config.toml
num_hidden_layers = 12
hidden_size = 192
head_dim = 64
norm_place = "pre"
rope_theta = 10000.0
qk_norm = false
bias = "none"
init_std_up = 0.0563
optimizer = "muon_variant"
lr_mult_up = 0.648
warmup_steps = 200
schedule = "wsd"
max_seq_len = 256
doc_mask = false
train_tokens = 217300000
MLP neurons of a small language model. Each row is named by its layer, matrix (gate and up: input weights; down: output weights) and neuron, and shows model dimensions 0-191. Each number is 128 + 32 x the weight over its row's rms, rounded and kept within 0 to 255. Numbers have three digits each. A neuron's up and down rows have the sign that makes its largest values positive.
After each neuron's rows, "fires after" lists the tokens most often just before its 100 highest values on Wikipedia text that the model never trained on. A number after a token or word is its count.

L3.gate219:140090089165121094145215121176143134090102162159103176191179105113077157117144150145144145124162122087162154101084183115154089100123143155171136172115123139099105122180147160064140131114135109148141194106141123115105077093138160114149129072088159168132123161095133166147071137046141153082128099158062132132181093137074167130114197227111116104118124141120114156097140103131068104149140099170076133081121149107163135107168108149134118184104112157109178096130091114142126114104041061116134175136137108147104088111149114152135077145103124117171120176095115084124143177136152142128
L3.up219:148119081081140123146160096129114164107170113164117127114133171134143103166107086147107208141161128163167163150112156145105082061221164172079157097089196096124146163133111146147140168096124050155105184099120085129099117112116138057137104111127087172110091120080125127201082172115119158137110125133098064147145158073131161133114140126125118136132098186151083121099104125154087109117105171085127161090169208175089114156138158147116145164105196158059104099097113123109111146097064144094128180139175092104137056112122125128124139104158102116109161134102119109167095159108101120118
L3.down219:176102085137102170110186095143096172147074125158131106143144142114087115115073151160108132190147144103114177091077143121126095145135171133145141123158105140070135154156136129110094128138154149144138158136076093090170115129168094085121136099177153163127133184068158118161134139145142164129155097163155146134103136070112130107118102105107107188098157177101126155118119121133151133066088119121096155142148155105087143173118162118153130128183069151102150084117164069146125087060100150167201119146146183176114029114133151101187114072182150111117159205112149120123061216116130141154
fires after: "," 47, " Jes" 4, " ne" 4, "." 4

L3.gate342:102036112130152116131143146207172114164135056119118148114212096102136206166102174125187141105189139151149152126135110141088177136197122133149137121112101108180141144190119151088135132158155170189122109111160160166105113130124188089150116131143117162114130138116104116065139151105110141107147117152141159151148159151124111100090092093073180118111136120110162120128110125180119109141054116151124093115075130089097092131126132114131159107125133103114131176088123175128123088131141138206154178070113183075087138114192090087175165156076114140116099146120181179173114172133118096086
L3.up342:135124124121178099079162187125135091144149108161164092134106124154121095166157045146097152130148096178110187129123170168133094181081152136124118157132139122171155046174093106176091139121143129179167164151080059147139104137147099170154123085183116099197140197143186076070132138143075127148139150154149158108165178146110115176125089157148151172139128100133132137146104199142177102101134142180113189134142157141169159143099145104141146112169128112101140106148122135146138152091052170143157135148109123169171188124116201090087110141163177107127137075145122084134128124122108081115
L3.down342:132150169116175153122143117145142110145172150143144058192111135178142090156125120120092105142084107149118129126172185125170132167104124123067110143124102152093116118141123094097132116176099088134113165183057088126145072156127121154107080086150087092117108171148111132189115128057087088102133167128116160096147174180146127149166119139172092090164152150162146155088132199099150136156119144113114205117154116187123117144087160109098145144098127182162091139163034139180155136104126166121140159141070129209167141192120126143106081117168119178116159084142115134177192118116166153135
fires after: "-" 83

L2.gate131:097191160101131098107144123094175082128095132113165113135148159087134141138098162096147110111123130140152127220099141159138099148160099092122160160145106120096141113141079127084099154083112118155163124092122122098067110090080086107088076089152117089113138125110166079117144147104174162193161133098140133138140115178159130118164105115159096088117077161115153138097155123177149149120071139147159078121112119200105182168171102112186112206160165131121127145116144109115116134143079141112189070144236081183122171110123123172103083097108145131139113128106143107178153141175192203119
L2.up131:119081103155201111145119141159087118165108096156086121077127033181133085136151124123106152116153109117122145116158149118179136176125144172115164066133150154141101142103125088118100161195156101129113078114154051128129099213172142129139106097141157152155112096147128093141132164154133144099161127130161093153093131129131138096082118146144171136123145152128099148111131138127113132070071143144119117146097121118135165162083074151079083123180181071159210091091154135150158146152124123142111117125159139146183121182122121056173133078111052181183069132080109124169104102086114075084
L2.down131:164083058103166163086111150146090144107164157115086156149115137190076132103155077125176187179163074145160104189144142099156134129071212098203179129114120108126118126128140129121123146194171090066070134139129157161129112155110160161110166151137145125122111162164153094142147141144141135166160103152127113178118138129122122118075140117143106083127158161095132080105135056155133132093067114162081113102112136061111134126084066169087109137197110101194127063049134180109139171135141105121091086112079114135126119118151077101148102136107110140141110124113182119148132094100124110112
fires after: " S" 14, " Dr" 13, " St" 9, " No" 8, " Vol" 7

L7.gate320:151115046154133161143111140128177136097107095093167081148145116151093165079140145218098078100116104124161087120138136118079141130131110132126169160177112153106129178079110122128125151173124127108054117111098100141196099114094137085114181205102156077085157131121129151151066141051154067143121153158162167135142158137079182157100121122140171109087136125155147097084145132118142129111167105090114128156114109149125190071082111090175172143156148158141211068102121157134154139077116140113104142160106121073132084125133070081083084110153144140113176130123114142111133135142159181184
L7.up320:130129101136141179147128138138130156167147139046119084174185114130149136066124106144081096189155124126177151135164151164158158142154145172175170167110122087148114095101100142132139130107102136205121087125095121150161123079145119122183196177042126132077195124151145059110138132111140089113145076193143147142089133067132117145135039204115122108115086143101131116076130102138095085135089104114128156109094148137084105119151151117129186082129093157156166096112199155124133168159153159109134081116160111092118091131088118124111087164075088130165128143051134131135121131117163115108
L7.down320:072080123149028149120143084161159132096144196118076123108126188146134135186136164141123095159152119111135127111151137100156088104121140132161147137153107128101129147074130095190148104146094158153091137113160085139115098155122137143118152112146094113146137145096093166125149097062121114160063130117095130098150142141094178152165139099074112114073137130144115110116164077148190169124098128052146084131086076094147102036098147134126137166110169103118120055181164175151148071095113148080064105124142064127144170101130093121109165131151065090087142084123187147111122187147107111133
fires after: " on" 37, "On" 14, " (" 9, " On" 8, " born" 4, " held" 4

L8.gate10:108117135148109130100077116090158072125131161064165186122138138179171110166182119161152154167087145178105133112132160152160124126077116191154188105069113175113155129101106146210175195111200125110143085157147154081173144106074103092172121125099122130132095149170149121116117155154122113120096145111133094133144061134129147087123175090077098124131184182124158104093107122179100135176151145112134184130152111153104160108152163191107075151110071145167178133122064128128182156195154114100124186171153147129123129129156116108142127175110085081113066123134131120122084123118160145149
L8.up10:178058172095116107105088077148162128137201155078136132072144102098158132177184105163113111107150123160139154114110150142134113097103160143172187109108146134100130106095117160138154139101185176097095200150170165105154147109140059121145175054098129096121083177135132172169153136148146182159114117094115068112101124046157112128134091152086123122174102130134127158129115110147181156152095065108140153151106123062164139099119148132102118083095093118099146108143142172106124173109146090127127133130084195152077121162141102150081085132134104067073109085114186101115099129140132140058
L8.down10:155118109039116124074160175104148169160160190160139101085148097129130143180171123139164135110108148145166177187084166166183139118109156095113123133125112134162138149127102169128127120149096103121140137144121113173201132122105139120122129123118063186146198093132104087096165095129157133093122115164174096159153160102132144129115083129091121209106165137166100116133136147103057135120076108086170173071122092170117105199110116129155091161080176154125140095123163114062195076055120161112082128110128124159135143143164112164181100137148156102138140132115172154145128100074123135204
fires after: " |" 27, "|" 26

L8.gate523:105090139153146139136127165121114202187127080104104150201135094178148109156184137080129097156132122179142055167135116119078117120152190124106082202129199141152098107133156172069153098104160147144115134151105133123067181127165177168105161174113192077095118147072134154160090145177155102104179117162123072091168182125127085162101114098126113098114094115100112141098139103166146157125137113131112168146147150077143118071171122123106131139142154136197127116174084170178127118147148144121165109162149180114158086113103091141172107125105125091085193116120145162163095144155127109083
L8.up523:152144084179145162084120127119106136082098159021134120184143159132129158127153159109111164148099120116232103128158150164155136156131203141180125134123117130181087146070117119110134162179109143137088100095185106121097072104104153107145145126132148098131136134124161159121097112092114123087164157103134173078146106123120111116143107151149159125157146127182104087129142103178138135099107137124126086157139124175156101053102157119140171116192131187149096142071170161085094133161111100101144116138135138118100181097196096167189124184164096136160162168050140155107065123129095157191
L8.down523:154106130190129162181092140120083082142140092102195115097138166164165092147127159160141110111134077134167090126121103110143163182122130161136108161111101152063117128065135090117134158124125142102098133128107160096152186089113122127127151201115141102094086172114097109094135099085118148150114122149063109165120125103142118151170142119161122122175113140180110152113155115104120143068131162080142110056111124098082111087133148166180128086185117194177198152147092178156125040150114141103189135105117150091150130140154112136126205103127192126072201129053121148088131153149112150100
fires after: " on" 36, " |" 24, " On" 11, "On" 10, ":" 5, "|" 4

L8.gate229:146151140095166178131134146135146105130150092156151065109174145104103123108056145134110122080098185138161126108099149174076180125139121183118136150145087112186147118107129153155059125104167126137136139112115117114096117118120072211155131066078139092088136105139070136135129187085132158184108136110100126151089101162155169178130083156154169130130165175130137169149113123147106140094108138140164127118118126154137195153092105095117123111131133184194118087135148070106178140159111113131075083048132203155085172131106093108092159102152128156118158113057061073138167138150085116081
L8.up229:105061125088203090186134086147156110136116090084140130142076112054104121071142111126064173104091138110132062136090161126146130121128119147135149161139185086075115173113075119085118130165086120122169127098151138105126078137095106069079089090107186115093079159146160197131173138072132137110140186090149110152139165083100070110129108137061158124172135126089160121120085113145152116153101199197122136142125153142157095158140114134141192127161120153096110127169152141128154111117186105115115103167117156183136197138085117100102103158187163116161117120129141137126157124192115106120
L8.down229:116124112157162172156177088134144140073146118099171094159121071092088174164135152100171179117149136137123116127174105148086114134132122142044135110103137140120136132068157146126067136131149146148148167141136104075180133138136101119150153111087123107117134033138126118150143172075163116104136115144129097162104138086124185120114089129083126178188158169126142065090157148143118094178092098123128135114087086156126167063116136121059103178134159139100140078120106080097158117158091154210082081229111099098166140119046137075125119124117129100142128126097142164105146143081143104076
fires after: " at" 56, "born" 10, " the" 6, " At" 5, "″" 4, "′" 4

L2.gate407:148074155149179114145119094153198114141151115093093129140087178148141107119153167136083098119113086115108055185134178154053177079188124127126158086103161127177070111202112123106146172179093124167093088173113100147124062146118148159101138107127126094141230122160119111140113155086144110093116113156139122110104167091146132108143078092098138153111172134112105122144130096188162100112136095111107138087135096200153106135163129074099150134150109088108124146116131104154116163141136073142137100100113185108147115186167087126171129142116090107104126151180172124101159193046099148143
L2.up407:168141164149126182108141094135118106145155143163086168121105130211055096112171089183124074086222130091154120174168097118189101150146128184136103144113140133132108068101145137132066109126096187138145106192087125069107082121113155137120108131103107120140130072056118146136141129108126154135131149177071138171156146154158150123123146103199061156078127121156102118072099133131073185144102091141152115104095136123087098144114097100148082173177150130184117136123144114202112166067099093144132111098132125126158117132124071125133165150125131139138157150159157149186169167126122128074
L2.down407:147046107172145128155120153171120107197126128111166100142155131126118117142166109135135133124116072087129121099141090193139160140162132140087075170090124100131158115167093142109089184090156141105195141135140149076122115116178153127094204101146106113087165111152196168185097139087158111115107144157152109130141159151083085092148086138089140134083112092174142192070066145142174079206147111072101118129136101127172104174075162096106135084068120107134124105106140157155139135077166110205171073116116094122141147165122098110129088070120130097103114123141163169097140105148116166156
fires after: "=" 64, " as" 16

L4.gate230:119102143125159136146191178167152110169175078132089175149196072119117140138128130175151074074130070106135175149163148097087133133098125098118137189130104095107066069091130172131137138158105139187146076128116188133111100119148169122106160147143149109143135139093113088124101103048150070116140138141106106111153169130054190099159102061107130144154126117192147086115131150111153138118130118136141081103147120135169073107119133165138109117154163129101092124144109164188134124107140168147176183078104117168096193030072137095161151108153145141121069121124149134076104115137086142153
L4.up230:134098137043108190148108157139128135133135077116136127148150112165125154129152087151079142144149130119156186095107128153105145136145134153086097129179145093112120115127051117127104145156131097114137093180182151153093185069144105030123129137067125136174101163122079145123064138155142173109106087129127153148120089165157117103130146119077194120123101130184124150145118097157153122139155090132086159088121153100088128174095139115169161093178154109168199142137126094121176120089116102176091152168151081121092150161096121096126199109082122131076177200134154179130041138100162105140
L4.down230:126112103113151138148152059096054149117093132099125087118090161111142128115090111160109067100140118040142101140202137151097097103164147167141135141098142156080130147167184081138074120129118141140052117145129055118063095062093134119109154115131165155136125186126133149158125163154106128138176121162133146082165100141181097130146146150142085115120132110104118134163158089170156115143086140120130102125106122138081138149172119117161165135121110074108155167139136085105116147103188145054046081077140084123142162133120049131110111098143125099184150121128146068177195177162099131081
fires after: " (" 43, "(" 13, "-" 5, "+" 4

L2.gate388:066092124139149145200175165133095079114110116135129151116180169148081172121131137142114090099123148087193159143153074105183156071121124143147111153149099171130144086116108164099149128123141082070111101150119107140120096149127085097163126099112150122149121092132118097087117141180135107080144140157137119184136169082162092150113145091159117067138098117163176114154127205147205148147112035147086116119152127170156140109162081154114139181095163182176151139093092091129119155137156144128089179110175099139098061112104127105112145142134107099145175146145196139164166126064140206156
L2.up388:152140104162148138115164115132160100103118081124098119129140170135082164103158138072165102167130109171117109162140122159120162125096130125143099150134108157119091105128131133168191173138104107066141104131117157148188099118160111174136035181150080086076132164086127105133129158192109176104135113156033160143114080132161061129109095136116099129117138106119226066081132165156124114166084105090119118126084091127155158144147115193138133109113169132140149196086149146098131171186135156159084139059214062122144123103101162138175087144116093134135111113130151098163154162147148144122
L2.down388:166148115142132155102177142091111139074127122083136171128127121108126105068110105107181081102083140105162127096149083098117104087140138089114120090143156136089133144118086132086133127132134064143111101089190146136043121156166083165138158062054117079124169072162113158085086131078106185076114144108112205107118115103074117079154134142154136147182101090180151142151148127134199127165147105143120165174132100185106142093174137159109175133153134141171102129125098131082106126106095117127106098108154121171158127102099107127108177073094138119151145143112199109156164106175061203130
fires after: "–" 32, "-" 12, " Vol" 8, "\n" 8, "'" 5

L7.gate29:174079124174147118127114163185064178132097111111155116172106148094117158191171173143173163134124177170142044107186120141202186119137125114160126132118134115134155128112164099113160146081129156146141103101103104074140111152129115112132150122186165105139104139114166098126063144112114097132130142117156131145089188156132163111141114147114113158119174180145133134084171119127131101068152075155108065074031116099117139112100129233160108130122150181109192146115133137118134185157118138097133156195157135081119110112114095097103113148124116124195146196165140171130133122127159099080
L7.up29:111138119163132190113161105144113069076149122113065123176125113080154146156150090123104144155154148104145132140129146188120194118145192115143122142113163113115105078107159118170140163150117141105153103184093063105091135063107094101203117099142146133122142150117178161123055056142145117126100103105137141072140085144111187161100088178103150120117120129141150133143140219076108178200116103141066123157101163118107103118125110189147118108126150167188117120112135127113148152149146120068135135156100111098104170130125135096118130075108111161114072172098234124099091112142188132094
L7.down29:154084200120079083159082087125123137107155088069127139079157096126086135127099063122028075096134121210125137106136131122198104101120107147137135105137119151135110164163087145194104182105124116074125098109228157141134116138086094178114125197120139116054179137111140134125167116121133116144139147131120155149117110152124130181121147162120101095139125104151098111147138081142123127133147082115116081118139113167143103169156175123081104106200112123132070049122120180139121145112124132181167111182130148182126182108131063154093129148188159145149109135144148128112168150169117167133
fires after: "|" 25, "  " 21, ":" 12, " |" 9, " of" 5

L8.gate213:138145112122152031144124140174158152163121171217144091085083153149104107126114099117128130123085114126121162107132136092123106155111158130128194142161163122197087065149181146115169107117114123105122110142108153118131154172105184043102139123127108121147111157096113132084145118092077106158141154124095123082176111152097202067097150134101175104133125112147191086119103138146173130142102096129130085129180154106163160131117119126152082078136126135126093162102180144070115064197178095144135139128082156114154179106161154089140166148138110066171168114150157152193110203089133115110
L8.up213:169136162179130109135149146095103159117169126141109166105156157138130148121168152119141161119165078136177166119101163173160110117076170086134182133109116167166171086164155139071149166116156117140142113150103206131150138097073107125133093118159130156150140163117112078139104118111177190140154144095142115194067151138101142148122128166118117082119136110146118145163155121143149124121048206119148091161150115147135122131104135138079110183199106142041167096186142168058186051118186153137156124165144056154089116155131148141180085131129144116076125142144190171118093162118108145117
L8.down213:156116125120079131107174108116157068152128129065046177168175088174154119148164128136090156119152154122093132122144068063092161081156147191116128119132103121095134178088118165110131165066159112107152147121143067130152102110119132187126137129130086082127099072103042115209161122130150119152134141145092095039163099123079077095132140127180128116057121087097117144134154083090141125113175176139130127116130118087132155131139147153120161081090131111110148117148096154138160157122125133089095115127131092090148161141040161122054101126127072131130175110108125125119055105135156159123
fires after: "|" 78, "-" 6

L2.gate222:124176149140120057112140113131178162163142152139109127184094089121086139109169160116070152149104115108160117144118135097132141183137139085120085104148135163093089143133160129202144094133114106142101164137111108136134063128092184118116080182187154149157126107091088103064167125123127119102132145163166086170058142149148164093056080126186117143125109086124172104116086107105169103113117142131134127158131115143118165071103167178132111136162065141145084079161161192178157092111081084104126137092143143125077065152120063075116199180134155117151080134151108154142162121107122178090
L2.up222:087166096093120106143085131133206101112107192158127214097122176122099146127144213123123128105101123125107135167107130097094129166192147135186096122167139147102121112135112134166161133150144174139075129135107148110097049180076144196085065131197110082145114061131100113138088097133160127144126082167138110080110136152158146155109112137188123146113090096142144155130146127108113089123141102063127133145042124157085158111096136174142101129092095143076127129193113117117179112192047134104136188106157162096118125146158120139149170161082101156185106138111102107137123118129109122118
L2.down222:210095114127113135178118133122082114111054123169205158122168177129082105103136101141162171148141150153156075179114132098146174162149132191120165118095109181136118032100123134110066137120103051115201160078113149114105147190099128123105125145118105124094161157220121156121117133167124126134153161183105210138191172144167066172153132144083109102169161159109140153158125159120120169163148106155120105138144085149131118117151098082097139080123167165149091096142091143127129074128103147149131093137099150107132164107124124104092078146123101108129120103083166120089137154164148113150
fires after: "_" 51, "\n" 11, "bl" 8

L2.gate621:092144140161096070121114144138159141182065100122124096142156114144112189129099159093097156147082080122113136114082110115175106127111129149109112134148154157147193098115117156144194160129145130161142155128092144149104109059136097118168084161210101143126154109076167179127160114100119151143144163177084159103105126126146126110131149126185162131144161104124076206190109156079094082182123154031138143145175144106049155096119123164137168166149086128114137117135061141189132130155088108102089161150151135176127184166147097111110087121130141181128140145152173161077116132112095064158
L2.up621:143144132162078086113093122090180126146116108175150075116132076096142143110119146083104137095230092162096116169094051090173219112095152126097096187093128137130126084137122162137146176094141093075149139110089154098102121084099132151142091226194121108070078065139153132100149126083166149149159124170107172117156109100119142104140120124132115104097190138146103179108153105151089163131147130100130150131115129120072157100076123144143121111126099110068072182133122098136064117122105097089086199122147113146144168139143114108147090129150084136161096161140126137109111133135130060138
L2.down621:126143116157128133126074153123100189188128212201124138124122165131091128135065161091163165166127126151104174169160135069151068142078074157123098112151133127113165134125094138167160160169120153082158134125150164112142184103127154118144112069099121175178117125109097155165094054087135152123141093137124146161133106070149123113127122088106084146059145107101107156178098122105137116121159092049155110101108145117167088047110087086148167095113090134117108114118158142156108132178164097106144166202130118157083103158124107109130127101089195107163126128075154184101134089103122105185
fires after: "\n" 73, " (" 5, " zone" 5

L7.gate557:123093105171124095137096136120093092157099122064116147107127076102133087111114157141163132139078158149169113129113168164139191198186090126057129127096118112073165161111097052088129102132108167066162114140094134089096089151118144059153133107095162152152113118084129105139059108127161155095123142154088158134151150175082121085150131153150109120102093080132156146142153135138137064178086104072147175084162148147122122165138124072149151130136126191119058108159165122150104108203083055086123134102074152077128111126116102128126135167118076129141144102159137191107151123137152083179
L7.up557:128123190142198154164169147147138131134088110171083137194123114148149113099096163103101066089125143115144052094160173117097097086067158098183159113146131149142138126114138121156164177104155042103112128125097112125131195130145148137149192123132146115105116108191098082170079186164174061152126124156180113079136163055161133147094088120185120123132147108092146126098170133128155099112131123148175122103183137087117134108067118120188103179098103161119071096093143110144160134092148129124089126131145138097146107081066118105120138110134131102127147212086092112155149126080126117179
L7.down557:124145114081130140185122145111087184162121159116140082094110122093180107161091100059136085120135080172105162151170110153139098167102154172165114118130108101150167181138130110137109169196137154129096119190151139122158144081089077121078141068065106105136146125129152058117118145137143141192127038048168131187196133084156172194128131147096046141133180135095127189168113123129135111146109149195082133136116147109064136096169134087190154145126130158112080152142160111120163091123126097131157131149166140122164100146151145141123116117108129138105113111116103147166170110112116077124
fires after: "\n" 35, "." 16, "," 11, " where" 9, " on" 7

L2.gate516:128162158117114108051108105140147122099142088121132124163149098062127121150095070095141126091125083100052173116129142080134167210080151121159082130078185109166157152125148150134161094087059118164176166108181125090130105112145145074190111145211139117141132161148121118085133158113149185136082146158130128173130095103159123072122162134112195161104101120123134129129181075129085096158136055152063122201150121122114066150116141108115110111113123126110215095142113138139132120088075140136135164104126162098117084134088182099118123115150128119109142121144078143138111083159175136173
L2.up516:206127125226098132135136174102144135040098073178121131091128097103132167150157123188125127122098120133097133089157109177119165140112131139147125208095145176204173109122154125141099151084127096144135122152112165123089158106120121115105073185155159139168217077095138135122150165131122160132092145160138137151138140100139096141169183082065160076153113156161150117130127138066103132146097185096170110174096179114163114208113119142134092088168115091139088095173109151156120126103117108060129092116121118122145103082117097161130088147124113092131148142104129169091174112114157183137
L2.down516:129124108140112119120091118177112182130130104159116160141157196065070108099141099136156138108131171124171107076133109193105087196162114141141114136060117138174105183110125139132146127198090133116133122148159106132106161093107145091158152059127177139121169187162145131130117115083131140108097147064164111135117154172142090149143132103097166172118090162093166150088140146146073121153134088210067157140173146110092075149091159174133077190077150141143128160123175145128180121079076134145159141129170158168132125130137174078172118103132100171152152099103118167035110136090134129124
fires after: "-" 34, " Av" 14, "sur" 4

L4.gate289:138121145187134096043201127147124126134147103150126203126113187114108164175148129116139108074225105104118126133119110138074087148096193140142171099111129143143173083115140183164126192126141090094123090093135108169115078105101136110121133185129091086186088151106122106097161138182165155140100089133102156129106130136138122168105112134184176112077141124095159090123184118157177138107179119155175097147119124145125126200183133124128093100098092171101123121120146112110141165137061197147205162160129117143084173090148157057181118139124115164134133116152096174126133127129135119133
L4.up289:070165138165079093091102150125081181100094129105172124180093145113139133144207165147114159139167137166102189109089091155064071157108112117122097194125097177088115104152123171112105133166067112108146104182133169114149115061035170118098137130144072090141145171119167062096158216164117097115109139150141144133145145152157106104130133126125166149153115079121058137053113135085170147103125135132140071159147152092140156141110121104162152122095138145141164152153164092167154161168126119074142136106115084119187144089144119074162123098108152180120143136147102094138120132095101107126
L4.down289:157139158088115115082146095087127114155105192134124150118132161093152130129103056125134112065170131124124133058063071061077088167106132129122138156034134130096156130112162160110131150151155119096098126154080091136145078121038146110136150085157094170124094128136083110178195167169138185110125094163133149144137090118156152147089143130114203146119097153123168109121138124035102101136177159095128091093157096150117093137108130127148080167143117194131189185161184098128109152103116130137112176133139141157097121136178110166172117106141101137123187122156091148123111121181132099156
fires after: "\n" 85, "-" 6, " self" 4

L8.gate522:122170162115154144107178115177129131134113089124116119187123107144140118140170133118158163124066152150202161146140124110144128091178156173125078117100036140216131145146141158169154101023060081116104147109118133106119122064113188145095130127117099184117117121110101122138074116144095140165114149154091134137192165124117152110065153153100151083135163068165134113157089144135143133115077126140158108103152153146161123091138093153201136092114152125154086101091118186105134156136068125118192190100132102182099134106112122067175115116113159118128113190129102103071105156115121107150
L8.up522:143114131145152127142066111106143047092144118156138143094105170148074143138164121095120150134149120132090152100167107115106167134181139081155087138120104073085119079100152193125154163147184110091122097105191082151097141143133176117171112071116184118147124151121073157115151144144122166193085140125136088134185099093122094111171098141171155082125119133083146139163086116173130079080092129104115145126078141137136144162104098169143104151163064085096076176162138100104173112103114110116145080097121133188138172123101181116132136140085082187044143044120116135123159063117157118143
L8.down522:057074089193121118182088143188072107132076094129085103107109117147066127135098121145134104133142168158068047111150169133112079131134140167136089163167131105131134195123100120135104132207156105107108184139111092126133136108170092118110137126106137110107137158117137143094128124121137100067179134109083105100116136137063108112141115143120135138093111132100096151047143127146075085140174138185157145203141080211120123081132096151086171158152116174080098155079084097086087157099091106115130159092160128157188106135132127125138151114142151169166189105157106099130142103083143104098
fires after: "-" 76, " |" 8, "." 8

L7.gate584:158110163125177146108100123146042129144126130094048140098125167128147121148125077142174179073111113079124079153151125132117148174144171107107122142155117114087157111139153166153129126182109114101158187129085135115126112110184110146126165144131158082138124123031131109131135146148124147222079144169084100149107132056152206096123171201102141111034158146143163160156152148180069141100114105119133099127127128137146143165121141092110115112076105194137144062125147128132108131075083116084104077152119101137148124086123137164095130152149093118116126205103077111100111144088102118111
L7.up584:128153114120161127112129152190089129143107149052053184124158114119168137108134142133155095197119125155117086140148109170166145126117144147086142125070164080070102198147137116109134199132096158134167130114143145142131166130128175157142161144036156141077105126184137181157112191144088172122155120121120121136108167119166146123120161118071108143101095145116151066142062158170179143155135131120158118153152169131065132148085108148137150135139115119136070112156177125149080068114107095179114128130080199082125101139174047134121091189124158134088077144145140123123119077150154139169
L7.down584:158132087095138143127136161203099105128123192156068109097156120120087127075200192153147106163095136160093124125141132153157130142113111081092111183151121120107060138124129113161134173090111159125092116143133133169192126127088156168105116127179116074123084121182077137200143118163115092127169117133118134124083111138133124169090092146166161122167160088163103078102145155153132173141140143133109103138149145186148178170128128109130137120184135119057130136158194119105171152074126126155132105091059146109166180169134118129054168106105181091090079165157069137074169146153157168115
fires after: " in" 24, " at" 14, " of" 13, " the" 6, " to" 5

L4.gate75:111118112132124097120144144153127135136120145129149165061086098127092168163099095046147153116096124142086140141141122153071140138139133163155150145156149084170141137115169104126070160063114161117136103096143141150084123149116064122144220157129096130123129112115116121057165202125088141147106071144138164135163137142166165171172097102114125223100127127079143142079105111119160131151173061069110126165109074162143120153154156103103133116071146140169147118139091082148170101152126080173159082144146086153184116141154118156165082091106152188170117121107116087147089074056133179134
L4.up75:139145072167157130116120158116140116083139139147108082114075137132029156171106148056116128117072043110111193139131112060109120188135094125150164153119149147134093116110183120067098138110185120100113134089123102103156135154084116146169114101196131138169128125138159123097085209125163155128126120119064109148132159144117159133115114100099106152121129078080154174067213135115130071128123176098125072133079080149119132133198099133139125171172102178125148121096118111134153069127183103120125150146136150120099129193144138102091149121166134132171139198114146174159135173111118147137
L4.down75:101217132143074145144101088132099121121129129129108147160170146145102123155089161108121164085080126074166140091137101090116082134172143115152148187064175111084171056154170149132091071155117116101100140132112101096157137171130175185111108121115084115135112104094146065157168138131106128118104169145095127178138099126092157172190149163087149091131125168085071146071146099116105143128094203168152103170128120141132115152224134118107099130144148121140161138139168087116092122109120118117141117159161143070134157099101133105138146112088109177154136164178164201099118126145187046090
fires after: "\n" 62, " Tri" 7

L2.gate34:149103158146058143105173129105089126142089079128105139109119150144061114159127117115152115083137173106144094157123078147124116075048164176177102095155181154122156093136229150121160163074109127144156116102073135104105104110093110105156135171099107119058153114072161145089149158164152132146148121177172134159055104120085120128136169088145155127153063142151092122082160121121200141095101118132096092071099095193164140136135126113173173127119151149146157170078094128144098175144186126141146205121087114144136138159151088088157126126087111078125113070095125100143159133120150145145
L2.up34:130119177152134122102108146063112131184103090167115140079106171099140112211096088154112155096119117112136094121129088173113131100089149155196123108151192156141116107131167138113139193077099176159147117135112113088107121130147135088104118131072136115107204105074099107116161159168174085149107147090167178141096069078087100131144167092111152110102106102117074071142167091131137122125142120170126141094116143179107182143170109165153198122131107158110199112119126082117104082127180112140158159110117117133136103103160076120134175055080137108160061091123059125116107150163172147157
L2.down34:173080142088103101107075166200099160137123164140118070153059116092104141107142148103139145095079202071134070163099122124118118184085055161144128062142066161098152129113150106128136097155104095124157094067116166127153152139176086105182118142117106122163156148113105187138164142149154159115129111143186113155067155091139101105103193150119178134132118176071097107170132146092127143163109058131115084119121131160226086080133081120178118131129122150171057126122171129100154110102121135165140168150154141137100141127152075145172119146115171119157121142139157138147146144112158090114
fires after: "|" 31, " (" 13, "\n" 9, "/" 8, "-" 7, " of" 5

L2.gate446:151156119224073162100107109188160162123129099084097147094171097154090194111162160136154138076115141098113104150118098124180157147157094084149137113116130122119121119126150108136119084105148147095132069149068146140103046167143124132129173182081139104074134168092128184102130076080124148137107096166117085170090137191143189137170156184160164161106153165096112159121141092151136100135175161113191129122144168108176124148143145094126143167142098097187179150115105105170109096158128107098085123139120090111124101197116203144111115146147114139139117109111134094136104135088030151149
L2.up446:118145121165152081168076156159141163161109106147095138128156081082104147147164109097145098112234152167214148164114124116142108133072070142148155110158069144121106141108121126110119129113142139144125159184122153146142145075145115079118117137170149178130120114121081137068090107096136170163096173152089068175099174066123087046114151129199097173150171190203113141139148106126142145149144158104097148130117132035094102132119157107114132115107160091145126158106135121150148117133080124139170161125053102158132132094087144151059129142108148093188128150124112106153149107079117165138
L2.down446:101120097116171096147101164158145101174106156141172103101155170093150091105127153125122156112181137150131114162166082092204154112093060163125145148118087112084125081081128116193176135120126135119125191145160168174152186104109148130113100078090062139154094129122127146149142147109135168175110117109146179093087204110063136137104085087120128096128126113137159192134181124172101141145098096142158129160130147113099153053104209179152126138098171127199062119127063156069115142160144140150131138141127099182162120094121165098081145156167188162113102138126133135130167170150128138107
fires after: "." 55, "," 13